From a checkpoint of a small transformer trained on Wikipedia.
Size: 17 layers, width 512, 3 heads of 128 (1 for keys and values), vocabulary 21992, 58.4M parameters.
Architecture: RMSNorm before each block, no biases in attention or MLP, untied embeddings.
Training: a variant of Adam for these matrices, 491M tokens.
MLP neurons of a small language model. Each row is named by its layer, matrix (gate and up: input weights; down: output weights) and neuron, and shows model dimensions 128-319. Each number is 500 + 40 x the weight over its row's rms, rounded and kept within 0 to 999. Numbers have three digits each. A neuron's up and down rows have the sign that makes its largest values positive.
After each neuron's rows, "fires after" lists the tokens most often just before its 100 highest values on Wikipedia text that the model never trained on. A number after a token or word is its count.

L10.gate696:495473544462531468505506553547518504507453477504519515538487539501487550441454488505577439514439468535438447538520538456475443591481442540509488513551538494512487441502451456567500548504524493551470427523559601453563585475475492536479491459492503494508474462452536467515476491438456489521536561495527541452465546505524501518487580513490482492580519473501548538592513407434520543504495566504543478560490518482441454490546430475509496490454458424485498557501499498522538575476504494501489505493507540497509498471474480486469511513477450566473532571445456492500545511504508504489
L10.up696:516454510560432594513498551490509518477462530549548523584472485546452510455474521571516518507389486472515400407493505465476521565591500527466506460556528493431488433480531516478536552563478467484460487538523502452521492585510484480498514588547436529508534482465490491515575555483483520516547542546473462474495531578436461510477495542492520469546506566520513496470507488504421470507477495508494550580479515504558484519506533507516564470569461528478470482601544465542523481532547595548460499575459568566487431450548504481526492492493496497505533537473454494492431484479511541463
L10.down696:504453529399528548462549522500457435517464536571502562478551428492453456492522410488456495433484405494460495443556455512477566413489482503505448451536493487417537452471544502511505508529546458476505555456504587531495458441522532557427503521573495521505416531470504535507472531573508501476473446471526489472556525494474563473514479454519533521490538483490517507522479520556467507484498543496513497443587491485567544458469509480507514472496507545546480477462577554515525493468482525529465551588497557587459446543491504563471483440494556458575540469533498492540446473476497494519
fires after: " is" 26, "," 19, " was" 11, " (" 11, " a" 6, " an" 4

L9.gate474:483456448560411552549493533555519511541487433472583481446501490510521533482410572576520437530513548551486420540484537442542441452497486522459528477540581462542490506497478546495438421561519502539533508554585540480512557555479460527511419572518526540450467512492594532507592532501438502514523479514505512476424439527473506472505498567536458497482533520497423493520476521525479474445477494478503521555549479474439544485489496466543502570428524534519485527526580484525554453583435503450431505476446536506508462493497526461434503493576533531538465513486497471459550504538461508517
L9.up474:540484527507537527577480532450453530470472451505497491536489518484479491427498470483486423549469467571517494490472496454505485531500598609515511486447485553467523524471537440461484538441449509524417553499490524475520492602561474453540447477494528497487455427494451447583504490432551459551435561521523519488483489508500460439511484517455561450511541491502444521498487571530493496505472554509537488544490475467489457473394455489473544480483520528410484496619508443485543444487491455524487511518495455484493525430467466466506422474525537495501545543530552418468551529524496518514
L9.down474:540531512489503513431545534526490479424522490561533494589435465518465459481485487518470452468499407505511460467478456503526485500540503538526519467465482484492558403496474492506522517545539517539513471431541491442479405516514481476520504450470499467526456475527508549528435520508533519565482477505547487527545471398499489496461531436504510431497504498520457467439518498511530436487529472464503528538510510521373561454459518472553485550530450525456453395504527525479521468417532547491537485483461555496467483529522506484543500517468535530486514532517471516459478463491478483436
fires after: "," 44, "umps" 5, ")," 4

L14.gate418:512539511537529478539614502511474510515558529552565513535520479522493494576432534465478412499556501433536526533488536513533456523446498540507517511482483513506546514586478535480453541540540576477477508595480522524549571533535476443461512468550546509438463497450567519530516486485507517472499463443517497491459491592483466557488483465540424472514480506527517522479445520423529501428476450501443455424485460594448462487538487543481441460529494495474541479530534496493487524500460487525486522508465600503445477501472492489515564463512464475553534444553451538505556516489423510567
L14.up418:462562562533471499525470521502481488498588546468494511523488431475556511527502542481503551511527512457435526472542449553477462493462489494449551457504541493594514551470539498526488475487547542473489505510495502502478496444541484539505495500483589557553463501480529466479526477517490494498552487446529578458486461540499436537491471506490570538496455524523513555521525493457485477487429475544488504556477501498415507482526569545524485496581475520464432438583509496457525482518474435518440543560584532483440440585508508519463517516564526441549455469575537559475512565559494524551
L14.down418:476509529436421468487497548477459497553461463448476437492508490516532492488547449517526554563555417504502503479505536435551582434455475542479532512490551475509549457496471486485468489491489496470476547447574489500493461501478525523528465573508485546453549567484446514496484508506512498500520555468473523533520496536490438479525484422518484523481545445510363494530527500419449502522445500597501495504510503464527469481512555490475529488478499474508455552483566516531441487584565530453496421548507473537481484506489478540506522482540464440459517465570454478489452499549526489489
fires after: " " 50, "0" 10, "9" 7, "1" 5, "\n" 5

L14.gate424:486506467434472485509616511428534519514534374417509536522573518508584504478477547453448578470470519551459545439517540511486445486443524525560421518585546620542464503557490526531518476503526488523503469530465524504591515496534420467486571493518454462466538529490463505497519464485540493527497444482484496486503467523439452579507434504500457556478504541461437495530471550440545514524513484535434532484507511523513496492500442435467542507516488503457435471547495562449481476514519475509457531560539490485463490528510528587495470493607475486553527461519477543462569477531478465470
L14.up424:480504526531518496585501535498489500532495588512484484523448431525417537491510535512470468434448483563490569532514498493510505534496538480469465436502484489432521537426518486530506424504549445482523488525476509560532408491428514539479488387529539527504456465540533429481477521476476561452528489474467530482532526473564451583447514555477419457481436537575507490505449457456526510484447538552516527533484552490544506510562509479475491535557458489484466511604484538476510491443478459541534590499498480572395450517544395493487424461528462450545434448469533515530549454528487505530
L14.down424:509464454507499499436542556481523525553504442517425534461487498536519557528519525501469512513512503491573512483418595498478442484409520553519567505498466457517477485521465593549475500559473536513457456473533429499598562512527502441437503581516515450529517585499435494525570508514452497533504541518480504485578473497535496540480476491584537546436474509532484449497499514452488435463528495471598513534495468525464476432484500507486466435556571441519526448486510635470484443521450537507505470542495566408480434484521492503520519477522462511496568516468507499434511545561505523520
fires after: " " 60, "1" 9, " (" 7, "\n" 4

L9.gate735:480559480442558497485466448563492514566471512508479502474536495475483467515437522495515416537448405478488497486536599510431486531450514487536452486512492533510552435548471563457469479517518518538502459505590525469474490507523468559423590440444506537508528501508477458509528513466475455495408570502542443471487455529541495484545554494606554498451483506556511529470518477456533476475494532510484385499481591518482531457545556531588528545466459473488509532414530519515528539423453521582533500496502528534503558511509452490462464482460506489549536494510557534516459507442458540524
L9.up735:530524478456503513510438503482520462550501550480470524440570477494448502533409460447485509514533441444476463471461477490530484485400508540405487482566578549474594535562544448469517463433514516519501494583515549438432521424486525440477488444503431427445416515451486481550499498478535497552500457502507507512546471429484532508487523463529498521497464458502430501512510535510486462458440537453457533414535524510547501510546482561543581526431490489498475482487515463530428556436473559551491478509428516532481425479556482451520499449525552460512626482492413490489519521462522503455
L9.down735:506502434540479510528463529536519473488518553549463540527532533480463547529480550459502489460602472451490474452456525492563483544517457487503512497476460505462504529544532482437583484451459563499552486533489539479542522471508438504475508481457501484453488484492533501581489523508561511520487605505533508486506550556473539452485519468522553570525494473506485464495532501501587535534534448495518488554521488542505459494482487504490585469476536517438425460468459475470487451480517519443586454448499503425524507544525493443525522520469533543440472500483498521517528484530545572493
fires after: " " 44, " |" 35

L9.gate221:523445510406477481476528492558501450496544503510501528432522453513439468531466464456546465547447519490428514485504540499409517492511580544536431485559586532533566514529477538456483429535524549482535430522507578484518505449520472475469496455495478465469574532524474498542472445549516516485502458476459451468535472543474503508578452500540543421463500482477627554564527518500465524506402493533540471559482589495529497398517495554528540484440428408483548507487511543553495554464537433520484441540502476462418585512441549461460468508555459518518516436490482482506505503496489482490
L9.up221:526502452490483489563518564524538532504559507562495536482493524523375472477501553464505477519498552513486452520453547481449508521544513496428463479555518566538506573483514451442493420488481560474499469501433516571559507443505436539458538439571432478436571527524466473495511495509457507511456450448517480553533502470452501454476461455544461436479482432469529439500424532502504547452544491560537495562519437478496490516479550454445453493515424516531512487502491565487495511460501434506483464484545480475511508459405504475483432499543536480502499439496430549493486487551436439490
L9.down221:493552485521500429440525465522531501518503511552502506413506517482443465446553499486491529426559557528517483529436501496391467509556446550509492495510478524524543561518458440459555511483533439524482475424509432549539550452458502493507517432507477504514476503530548491529489555407507517524488502499471476511472458481524517493559530453460462479510472500521416446533424532516543528449574540501526551520478421478571478486519533469506455466513564573562497512454495550390421480520440522458491557489477431474550515513426495475545470504563563523474546511461501532519472514527505565499
fires after: " |" 27, " " 22, "1" 15, "0" 13, "2" 7

L14.gate130:437501526458424491521499527470459517487534489564413498497509430522442574479485550516442489499497468514504487419477495573482571485551539442498466471487491487518456497463454551492444477499520470498533482523527506480470453489496454527448475434467487529569550459507484425500508500482502539449527405419531437455526478482517550489434489535512520510502472587539502515446433480496476554506520514469509462431433513577541540448448478528456505515482389468497434506496466520485476570454527539531438520499596515513382526543461475482470449494541512478484499450457523613567531531427443514481
L14.up130:527519436475511469512482555539512456491557550517556569512489459478522451545549482478493455526530456435465468470538510496487521531556526449471475501474543441405576454489565431526498475519471458484489626460548512541484468523496544538448586484448460532571465442521555500524540529438461518486471484495551515469492566497466506507447476450492372501468511526507448510475486456471500515536502517552544460447417492486567468525510524497437551484539500527457475501473496492484584502524486483486465520473538411451575466570454533520403485495461506514428476484549527509524558520517553472528
L14.down130:497475519523519496565488532473575559582452520491462486572514510508461546556411489507427478474452460451416509514500518562446562463491422483510506515526511561448493503526490447478491522476531516481504441518566456465423515492488503439525482492574556478504529523451453529471499506511464457507550475492584494483580525596469558448501508478511525478444514432506446431479490526456505475493483495572473488498487513513473490423476598444440578487478449479519550525558473535515483531495502509496525535487480486576456491529528488527493533482471488491488532618555501438457467530550488533474
fires after: "9" 68, "0" 18, "8" 6

L13.gate145:510502489514535526464457482479532446497482472463500468362444455457545474529453425551485490453447425463505491494533489489489521551468525477532542520563535465441550509539503443480436505452553489486551485534471581538507492597427521501407477570507501465487460474573533559532480464420509485477575457446481526405493530509441490440581481566423489450475552466453494475539474534453559502497444565435494549514430502534411538504509478458505532487556542519486531496546477503511495449576490433425536454485464522499536500598506507567553479452514520498443548516448485530521467520478579445475
L13.up145:600485453543610524502513482556515461456486385519477496468497552481526489493495563469480412409515479458507479508536461403506514520505511583514518483498529559458520531501500472471493502433545432512460495507540470550525496598469553504535445555527507596555425467557564453474572502483461543410449456480494498446471527458396510502504558502539504505484513516530448474515475496504470523463488453502588546546508455490566474466466459493491482511500552521523443520517515512496499542506401519445527482474479505398561496486541473459504515495582479518500482498453490468452517493481516458568
L13.down145:559565430498481427478534532494602470467489534543518505485513490484514484429445533557508469462430467552512496498487540503454479424495539585476469490466447484528468455477562456504588460566489455545482619445465499456496446450478468508484493462516531524560442404501472458476557471463462625492469487443469527496495465507514469498495537494481492439494453452493472482505487478551506541453540464489437487477462512502530491474436510495495508525460496556474526457497546469473515541462516514506492493454537509470475467517473463490532536515479531483532505508463524543465505464542510482455
fires after: "," 20, "\n" 11, " October" 8, " December" 7, " May" 5, " September" 5

L6.gate28:473492512474416485516520476493542513469484546471508495492479477487506454523508509479482510505446506473551460531492440491511518522429474442494411465548549498440464471531487468522428492527501435467495452497579469480528457491509532474520525492500494545544524494467473476504453554499513518518410441511469422496560480509480611467453498418522437481515514505507465489518445428378461523461491525491508485521523490554475487453514602555429470480498487485528579506556570513512553517506594501468488510445531520555457551533534495491546477431507518498537474513568474520545467535439439507456
L6.up28:548477487496503544512521578526487518521433482573512499533509537524462533587461461513464473535478515463481485499490445527533453447544523503467418451574501570469505484568544491475518472520579502478479496529480511461486537520456558500460545521502513463503543559438522489496404510469526465480492525505473440526536494431432542562484482579523499550492509493535499454440455492534474475497466542504532545501518612530490549491627554518483455560457510511483572592474458484484508497489460547448528531532549532491476480552471472464482525540545512472520532496441456550491449487443443568535
L6.down28:488494460435473500412483454494511472519431506489453496550504543467465486514460494557489455476505456507471539501501497472524508537529586456546456462512518487458534503520522454486541462527515480462486585527534534508544524461461493561477510490531468559460439463420493489514472486481541496483545547514513564461520485449502574477514496440517488514484497495555488432471493549501487487522496453418464471482510459540532584537562558509582586544424472487485548460437472452457495531560456437586526541490445555479489544495507508499547496526504529488525533525521476507553489483501461463455
fires after: " " 27, " |" 18, "|" 8, "." 7, " the" 5

L13.gate915:437497496501523503514423444551493528502543511535418508446563477452492547500485523483462519533463573477460525455497477471492513503513454495591490475478497571481522456522550506568470541517501526555538474588465526495436538442435511502417474527475584494526457455480457550503523423500506474527528466483490421489463519499469582499575547463482582558443464499574487559507504534467555570489537510543435510482445425502543505504513491498382553481499455504508440541530451469525494567538501631489494572456498561540491474585522518484602499483528490547404565527446500488502535512525465467458
L13.up915:500511569449568489489430515526468515401484529457480491502512550532461501459485449542590404556473492492459506470491496462424497494594520509539526524460422444481512515484536501515530558458457520492565507471461489606462449541488579464553550479453448512475441505529455467519517520426474464534489431463533545530496505515556501509531462567557469503523450563511425467472526486516493548475512514529510521448501538500526494483499353563531496485496552529527435490510465592471530536443506510473471577523513500463451510499470532448490510529529504515510442512401491442483524445511553523553
L13.down915:472455526534551595547486439415489535516458462531547484529536564510465545547534475563474468485467527451469494535511455534486592562409463428422488468484582493516477541524508456438466500551568472437499483490516538438508577428538508562578497481525513539514559511506518534446537445484537490484533462480495435460495453421451493496474476463566498499474517447443521442501445559473468497504469470543510491481532490548451507488502577431456537474485522530434541522534479479553509478458515529514479535506466490495413477484480492502529512446441459497477491541517551541512493519463360547498
fires after: "9" 76, "8" 7, "1" 5

L9.gate828:434464531483499497509598463533453519503460539550513500510528452481503518484395539491455431525470505526521509515461491464486531549478492489625524493423474484456446462498429541539457560537476481512499404571587518436549447537464499465507504466461584580579557449441504570482482494502515535558600519518487470563464529542466547514506489495483495483467447490469528552534500504446521508500568485474428488482478469440468419453537524470489563439448529451486490553566474504554466481477561394484524530548519525510482548489450539522515440482490467542499532473490478542481514498464500451529
L9.up828:544536505543510500475464539504554502515501437505452456428546544542531515514496517473557552450546455413508526497419506486487478467514473489563524513512459546533475500493505546497504447463519635562488508507538466491581510414474537452428450541484486487473497550513448562559490492437484545553508506487517475474463529479552519428445539508525537544531463463414500548503532536542558534502476527444584465527494535536469545493474499488527571553466458556456474491504527452504516493483426549465455472562432395513512486518410486420469483470549459557520481570369554498477510452471539499489
L9.down828:455583510449499527489499491555563458481509452531523491493520596512533516501553527562504537501477537467494445463497575455457447512538595513515492494488585482513542427454449576519505506499499497495462506512526520471423529445510562512504527438456481457431520524584530566460508464456479481514537513504537496492496525492475532545516482595468494529534484379504490561452484538452518504503527442516555579564457477568504495605521508471449537555471528560560459525417509439536495441477493491439558525519482502523538452573527495505528487522575445491497457530479529488504567506441512486509
fires after: "." 36, " (" 15, "," 9, " \"" 6, ".\n\n" 4

L6.gate232:532534423516471494520484525547551502551533536374454504468500522495539515513498406480519477490485540508507491546597473505505517466469430441453460514433552442432406487534506484549481453492550469542505534537528508488524481563495488501493484490458509519523488473470458533504567559517504471557496482513468411475535504573460505455485517423543552519471492503513483495473494512436445481499423519467466508499493454467462567493454575548488460551418549521550548489561481496494541519493529431506583555477482538532490513460513500556555533424465458515419514496518422525479481571492471507539
L6.up232:439489514479520549506483513529540507548502557544472456467413542483494497540415490490445490550509515495493512511540460517512516506438535500492479519518527454489531522575475461468471467487540461515501451564488508483500472497467531484447504470517500461494547519556496509471471452585540503467473532511566496529587449514456509519510484471508527523380531535513513430539491498435440529485502516548504496480461498540460494456539506502482475578434472473446492492515479488539521510476556552508521562463482567493470489484574527589480540487489464465533500563464464526587459481506492500508
L6.down232:512525456483413482461522443489474448495552550398520520487504482522539510488469433482505562470499550461476501504510527469499522489497461455519420455450548537475463426518503502531527494551476480463477548519471571528552557462431467525487553529473525509470466403433514481491547543480509501547552480510431476497511520498425517409494525492514548479506494539554535501495462619493441442523467527515477478497538433452488557505439528563494545434455535478517505519537428539497503452514474417586512505508481555533480544476395488504557494557491492479468455524558527522406481510464482468456
fires after: " |" 42, "born" 10, "|" 7, "ator" 5

L7.gate474:474443557407498556562525477474541504525503512567578536579467510478574564562460493464490459489516411473552454514501546476415518481476521577477491544505441541512491490651519594462490459534475573582515489564494516403524518463564543412494472659521548472534540541505502538514498537471474474531435471489541440464519507496427573412524450502493515486478520501510473563500510537477558472527545538432553460490436483540475477484481461506471549492518586520426535517456532500549481431551520503488560423505516505437515496466496500501499558496481442495502558568480490481537509533556569532551
L7.up474:538435516552485437474437488538472477569502567533565471467508482498605486496438426533532430444452473536529496501582472475510525470574534506489529543489464450462471514446510472405483512445503484505489540528557456479486491499466520554531578504505527518466425521517516524471539546525537430467466605489488444490485509462534525569462514501433489516428547515492569498528590501427525480493494520466537469532485522438526529481501425534502500449510536497489534504565508503463500456537431446526482562476495553504482517489534492482528488469530481458480438526474486449503510500494557480457
L7.down474:517488446484569460476504504545544517498443518503517543445428503529492457538424458476467453584444422485489523505596517496504467520576504528462479530456455501465501418527518545524489497473519466533537530577505445436428549484495487509514531499485532519528512608493523504435476520535538503536435483510531441436470553473496525529504546550452522470445439483454597569481523458538471518565507479437488462458464568479544553521492563493529408592538423521377511528510560519554493501449536511504603455500482546512440491564488501523496511496488548578504547565469453478530437529466473558454
fires after: "," 45, " and" 7, " –" 5, " |" 5, " February" 5, " June" 4

L7.gate397:515507482512497532516537515465434473488548454555525510484536520505471531507477453545563380478463500556513421452416550504448572542468510511457510490478534521526461534521480526462535490550574440477580512522541481526510373517510488494535573528445533469480466516526507463567501520403521479544492535504565502503445465544495476482466467537414483400530569498524557506440451505527526458542572523369498440469494520486497537532461500506460434509498519469465522471553518500510448483477541408520496514464545489515461526439492527526552530507472516468494505486470574522524557478502563486473
L7.up397:459434530532478493488543513462513500483507443438533529394522481478448496529503562519539484491475420517484518507482479485493517536412414527435483465499486498490493426467487460523453543467543477527469523488536469527544533561566497461466452507484421559535530513467479510471431544484516542424556452526502451514522489504499424491538500495499494612498518528471473533457502487501586484517567628538491541498563583515546556467536476504441412496541490500575526561511550470459456533516505484499519500540521548452470515485589555600534543567451504553493535502555566585454509481498495490574
L7.down397:503452495512479538398473463532544584518487517532450559501490446528508533541505514503510467487471519564553486455560477476485536443446496521476479479451535619537493529480482527475479472501474503586521409517516468528504486586551514529439496480485518540529519486501502465488542527497494499529448477509513482500471446420592544512505449578489432498501417467466488548549504557542494534498487430423500517517520535418461475513476534434519447452522446487503553516496500464528430481557427451465497543471557475489468476527484505516470415536540445517513498499500508533601510470493567466461
fires after: " such" 24, " the" 16, " known" 6, " Ch" 5

L11.gate828:459538568471532550452559447520479476492483454490542495486587522492511493531465536466437486510456441457527409464459473489492542511503543516533470469481462515491431469540497516541391509509565500492484458523577554492511530450501507426443492505499516540475500475452521485524463524419522511473536480505546428468406520507476494566555498477432506483567490463481511589468489555466608537517516528538484509536530542499486513447543566456533566495524483431506556581494508464521480473496541504490488421518505509491564491458485515512502509444533468578474559506444478489456613555437452514496
L11.up828:490458547515479499573513533460487535472489483482498529501539476551505502498508551528523498552403551546478512459504509484454528551504527490501497522447470517542428564417490466461536520569591545530510470520539496546520501515441556453552505511496474459425478549437449561591590530477529472559607435504536453439416505539512495526483535421492558524552580491465483490496462462482522543475588493462510533456489480503487556481495441460474505521507600438556568520520515461507417478513465511479472522530551426506505490497511481506550480475492450512519503560511468501508548491456484511475
L11.down828:492630465553530515538512489466520482503483433503521488513475619518480530480504542478494535487456501447501528496540557486517454493512594504557530484467464485497522443534456482479508476457493451512486532538504536411513426520522562444503524504537540412465485568492469561513474446541496479484510461486460560451480454495459534472464403431498501474518488480499517532508489521463523423458580533481444516547483492541438517551553532482482525587506463605383531491505521463536553539480507510460504532543505501481533522538511517524552485520522482502447499439551516501501540540485478468555
fires after: " (" 43, " \"" 14, "f" 5

L7.gate406:521544537475514508532499561488517485491483603482519570423504456439460467458465516508500466489385459646455450518527620538556482455537512503498539533514478511475447502503511512553485459559474443501544510519581489512512376476482524494503519517432474505505516443509498447510468469451476502494482502511479488497482464448499484484516498474546505420487475469537563470506453534441521525590531448464467482531520549523443490479524493537541560494464532424481496479442501517461495517484471436529448510478509518530476560488458500474405463496509489462483585423463520508464495528512531526508
L7.up406:561486512506486549499499505510487532556458508502515434479529554485412463491547538477570499521521485540460465520495515501438429443495444455464570528523481497473462523553505452522459548531431507497531546478480517453482478494486577401465410540470408510504600512538497486516439528507491513532527483462479446452548533515539551464583528461477435435510543507423552530521497505501551502448485501455530499427541502598484500468469556520510516586551566507526533474467557512465573495544443501489487517450507505485529498433491513435493399482455504534442514507550488517493417490530512472471
L7.down406:488511451508495517522495485482479470560450486555516546558593516545451515590463463389533462476506544459535477531422512500432536416583463492530486495492534485518506424569552532499510607541504472512481478490498511443514532501558483502488433491489532552511482592569488418492533515591425499575459560489491562548528428480527580493492494475492500490502444478473521452483577402551467464495481531545536520497532499404427458527551503444380470476555525543550514467534494538439529538490467487544552469459425492502516470478440502538456477567513542581491543527533551489489470433501465486456
fires after: " well" 19, " known" 13, " such" 13, " same" 6, " the" 6, " this" 5

L7.gate280:478508563495498534535496492454489571479493522477531535444552559497526526515472469477449479541453556451452445455444485536535531511546550453497474453460480479507440445458474406540417505471529445525539513523530559440506423471438528473488535450457559483488584412435466476483481486470499518472558491504532385497506467489523475605476485557497461467544479509551526503516549501534613563530525526511430482482501557445520500436477495471489432486532419442524533553526474480458442589431505447547512434444556472501459564467520513502491508493458513566515541612467485537435575495515525521499
L7.up280:497438570523494474497606469554463538507588451558501507483563463501491468493513540516366442540457464517477411522429483490476550539510416478509461426511526498420511514473473523463452600504521520482532477511490482466534504546513529499454538489551434530504565513472488513519484450491517546472520517468552486483406477555503611504516479534491493563543476461544462501530467484496531511535491550473517441512463526540520520468525447545489497507536487533571591502549474484506452516469494510500574476465517492485547517506472488588526524472504489556450510582480482488499534577471458424520
L7.down280:458533458493514486504532485547540496565522458482560583468520528596496487559582475454453428522534476553554546457433550552448547504526474496564445502511474579457509457529466531523482551553532545534493495496493480495544550439450484412543473472486488498489504485501492581450623607480443506512486530511505467416479405554441467502491481527466437461475479521441464574492489525498533565523491489531507470496548506502431467517528512535565500522460401525380555533567489515505527526475513461481534479501428484451484547523532496519531530493502472499512507544472427505447521500466422519545
fires after: " the" 23, " (" 19, " \"" 12, "," 8, " that" 6

L14.gate253:551453555469548491465455517523522544443537516498617484517565443513456527509506425470452478488427533595508554461504476448509560507589488482543475451495518493476482498440489474508470418527481472523496487471443484566458454500479512572451487531460519548476490467477453424508533518463478493525501424483465545467588501408545478468466500476469539466512450471527498478529471530443497420508500549480496523473559532469495495458471471478494459543542478357472476456560482598478490590497591464492438602543506502475444492523542503469498440480409491521549422510567512504513517515493482484461
L14.up253:561540504494484440497517451496532512504556456546537489544548552493547513495526465452457500507466553493455537534516593514508464500474445446456420527538559515485542449462511425556493471541544544480488579521473551566436562520436502540430494511539522472526525486482591425545429510481587475530477494522516487477536489581511466534453529470471493509537493502498475517432475489479518498494507546454528547494511486517452494537521567435435437533544448477523486476490496465481414471510510467488442531536502497498409475520550536566521458432528437426483467443505530558469535518437530515492
L14.down253:493455478495495442557518534516463520545430501498499481466481484502532466526404508493495502531523462497451520503462482527532507501470474495497556485481481466445478523529506505440474502487497480498565476527533412438473477488529477427448533523527560483514494492479468507472537506601488480550511580490507460484415521507463505442548490505526494545555484497519492460513504510482397558494509484560489491481457537440522495534489480492581549428377578513579556529481476424456589515573466505541573451556518527507506522564501525493448543546457486564543461520457516533463449498537505472542
fires after: "1" 74, "9" 10, "–" 4

L9.gate476:516468505430566595514599492462500470559469494490519506461506396536540585494465564550516453492531506519480477502474569538424480488370488518543481485470538539525520486517499556597461517516550505506553401585492525491565547521442532516453479525529557573537522482408497519545479420466538423517439406473494512513459451472507481443509468497568485505458507517552560555450507495492512531535585487531436531436524489546593485535599539514433514463498547450522555551488465498527491556535505497491440509547517481426505559465538517581508476483550477578531486461515537439534534469536505538520
L9.up476:483455507507484462479554505511494505493545517444416457441517473430521457465424554464448512424465492528514499437476494549509524524479510502560511469484443496531537473394542582515476486416569519519574449515576470519479449542431410515534511467539552542540450438575475549427473454483532518443474523482521484448550558507511420553521522400523466472524471558491511526530503507462544510482502464521485490496550461445473502502473552520534487498498401467531510514561511542541390547448462488525501506507499601511423550486480498520565438483431519473581403463474552573500492549484521435543
L9.down476:528530454484510507503512574525553521504430492515462509504457512459531495499537528464503493549456399567510486485572547509502494499495479460483550569464486580486487501432521494468493487417481444552445468544521403510468502442584478403546482509547520509534470475468477450517445520506473505526458549512428530472549542578489474539549463505497502498390479528471500483568575515476492481523505491632531485453494570460548480555545434427523482530439509513473542510492539523516533538494570453522474495499422567484527508497527500507472520461464486558526505438512498392481511512590523577472
fires after: "–" 29, "-" 12, " " 8, "3" 5, " There" 4, "1" 4

L13.gate822:466448501516468522503567468472512475564420482447553539504517509477446501521405500458496477534526465522458440540489527563436455470414526471457459452537482488558509503485567538514511441479492495557596478531448462412497476456496525475476513489480512479478558417462523526452548451536501567490568502449474472543503479443487576544526547502523482495496554561492453510531468449556554479446488552506520509426464566524530543502504500546507543514524518511496485435521517570532519513510519542483497485460498481468474448497557441514410509507555555524504492532582494472498579486481569511448
L13.up822:494458501463507472472532468487534503421491557516425531499482460436491535570476526517513476471457467471566549503471485417500568434460465494459517543469474422434425476485445493490476473419519555509529527493512536512465511506472482451523434464456481495470483422559515496498470475489494530515530500461474466479502512478484462509504520536442566479591475437408497571479440457498535457525523502483539437560487514503506492509404461477500497509582528462537440519514484468599483549441523519552522531535460487556493497562483419480519462491502475484461510571512525493436511505533530446441
L13.down822:527507485519489513509520518438449490580470513484566566513416450544447469542469454511541529557489468491469485460494494519512473468477621517447484449505550416567478565496506609534513449477536487515499509500543401389469415512487530468525431518496574466502476507464443562527481515482534490498564526502557578481494482539523417475482529384571560536520579486481423454526508466496541434454470566521469523444490484490491503459466462466462534394433540549498496492494507490548539461532554568486510518575494520494495442546574539492469525539428548526486555533449510537494530482465478466519
fires after: "," 31, "." 18, "ign" 6, " where" 5

L9.gate758:517493473490529478510558506561498462476487506489454482463513448452537555587493500564528466511444493463463458533521509521486478421462507477503471504480504500512441458462496539540455463484445559558442409493496572560508458570506506503488565511453569515540542481533502468501481530453531522531466499479489420465465534533480523503568503502546482474485532518505572534529466496407605560521510507484484516526482489441473485454472510498500548492516493440530535416398444509469577464469504486499429461478582522481527514448546497537497452567459477460589492558570518494482525497479498476424
L9.up758:509527572479565585562473525457461550469428450543496545507486490478562516426554463463521546479455496559513568512492366451514555497539598557583491552601489500459516480486526492432556537481431456494560531438559525546469565515511499545543513537524551543538520481416450424527472508538463489505516464473523499509487536516435522486490526530506524533526523450452528524513532533501566498452462500509543477473452488583440490542506483464538483517529559479483458515524479519544526551467503519459565473634508437514539445460499509452497547498492512530534418469577508512454487505469520511489
L9.down758:527587580536531588479519514549502524505570529466542496587555487508428478437495494457508500493525475494503516456491466515475497525496511526556433445473466462416507475574477471526524493442525575549483544441591532527539592544491562455500462457548498501450513479490534511552521556482501504515503480498542531578521514470512542433452451511551501464452557483492485581531543542608415468523572484467524461477424526500407427430484402380466486432532472458437528517508472398541483521463475568475516562565434486529448489508440481485492469479492473552569546477513480508445508530493472477460
fires after: "," 50, ";" 4

L11.gate348:418434518482545530488457536489551556459531499449426560517515479513527531499480512498473527480496465511501524378484484398500597540449487455545535523542591530559466481443559557469505491480482477588533527507589464445561482423576466509476489579388461492533546520497489531513494542544461527494480549472479468465550499571479493537552464461460582476536445523536579550494469464485450490489478492542523446560545511534450465460501500446538533483435506432531443489519538554557533512510490501459510474463485494501439490480519484440502517508482470521535519508456483522466551560511494475509
L11.up348:513556534505497505509533555486484501463494494497472508502420491407563447515509546473469500466477463526502476496561420520565501540563548486505477480424503450495517487475549561504488534447526451522457467509513444496559510496516501551526480431481478569522503468436461519552457525479514523495443429506539523446415501459509537583448510471487429427482519507491484512449490527433556537496593547528439472541512487487498446482482474545473574432514480539461498556588556498485529510469510510515524483543529537480512459558510548589466505473492472513524434453455507520566531466524468585551
L11.down348:482520586473506476475438517476498457482462543478468586467532528535475580523452517466456509518529493437546578494456570561536595449439497501534547464502450464524495455600537542558476553423490525522507574535553502475495575571530519579548505456526533451513481563599412455512488524572522495487476493496516473515560503626511463505499507502527536477550472486432504461504481492453502430522474537490463510532498534507465530486563497531541430456535471486428501509515520535503507528519535545542487534570522558465510464470516503568482544454579466431455535488466545544511481548409524492476
fires after: "1" 21, "2" 18, "3" 13, "4" 10, "5" 9, "0" 5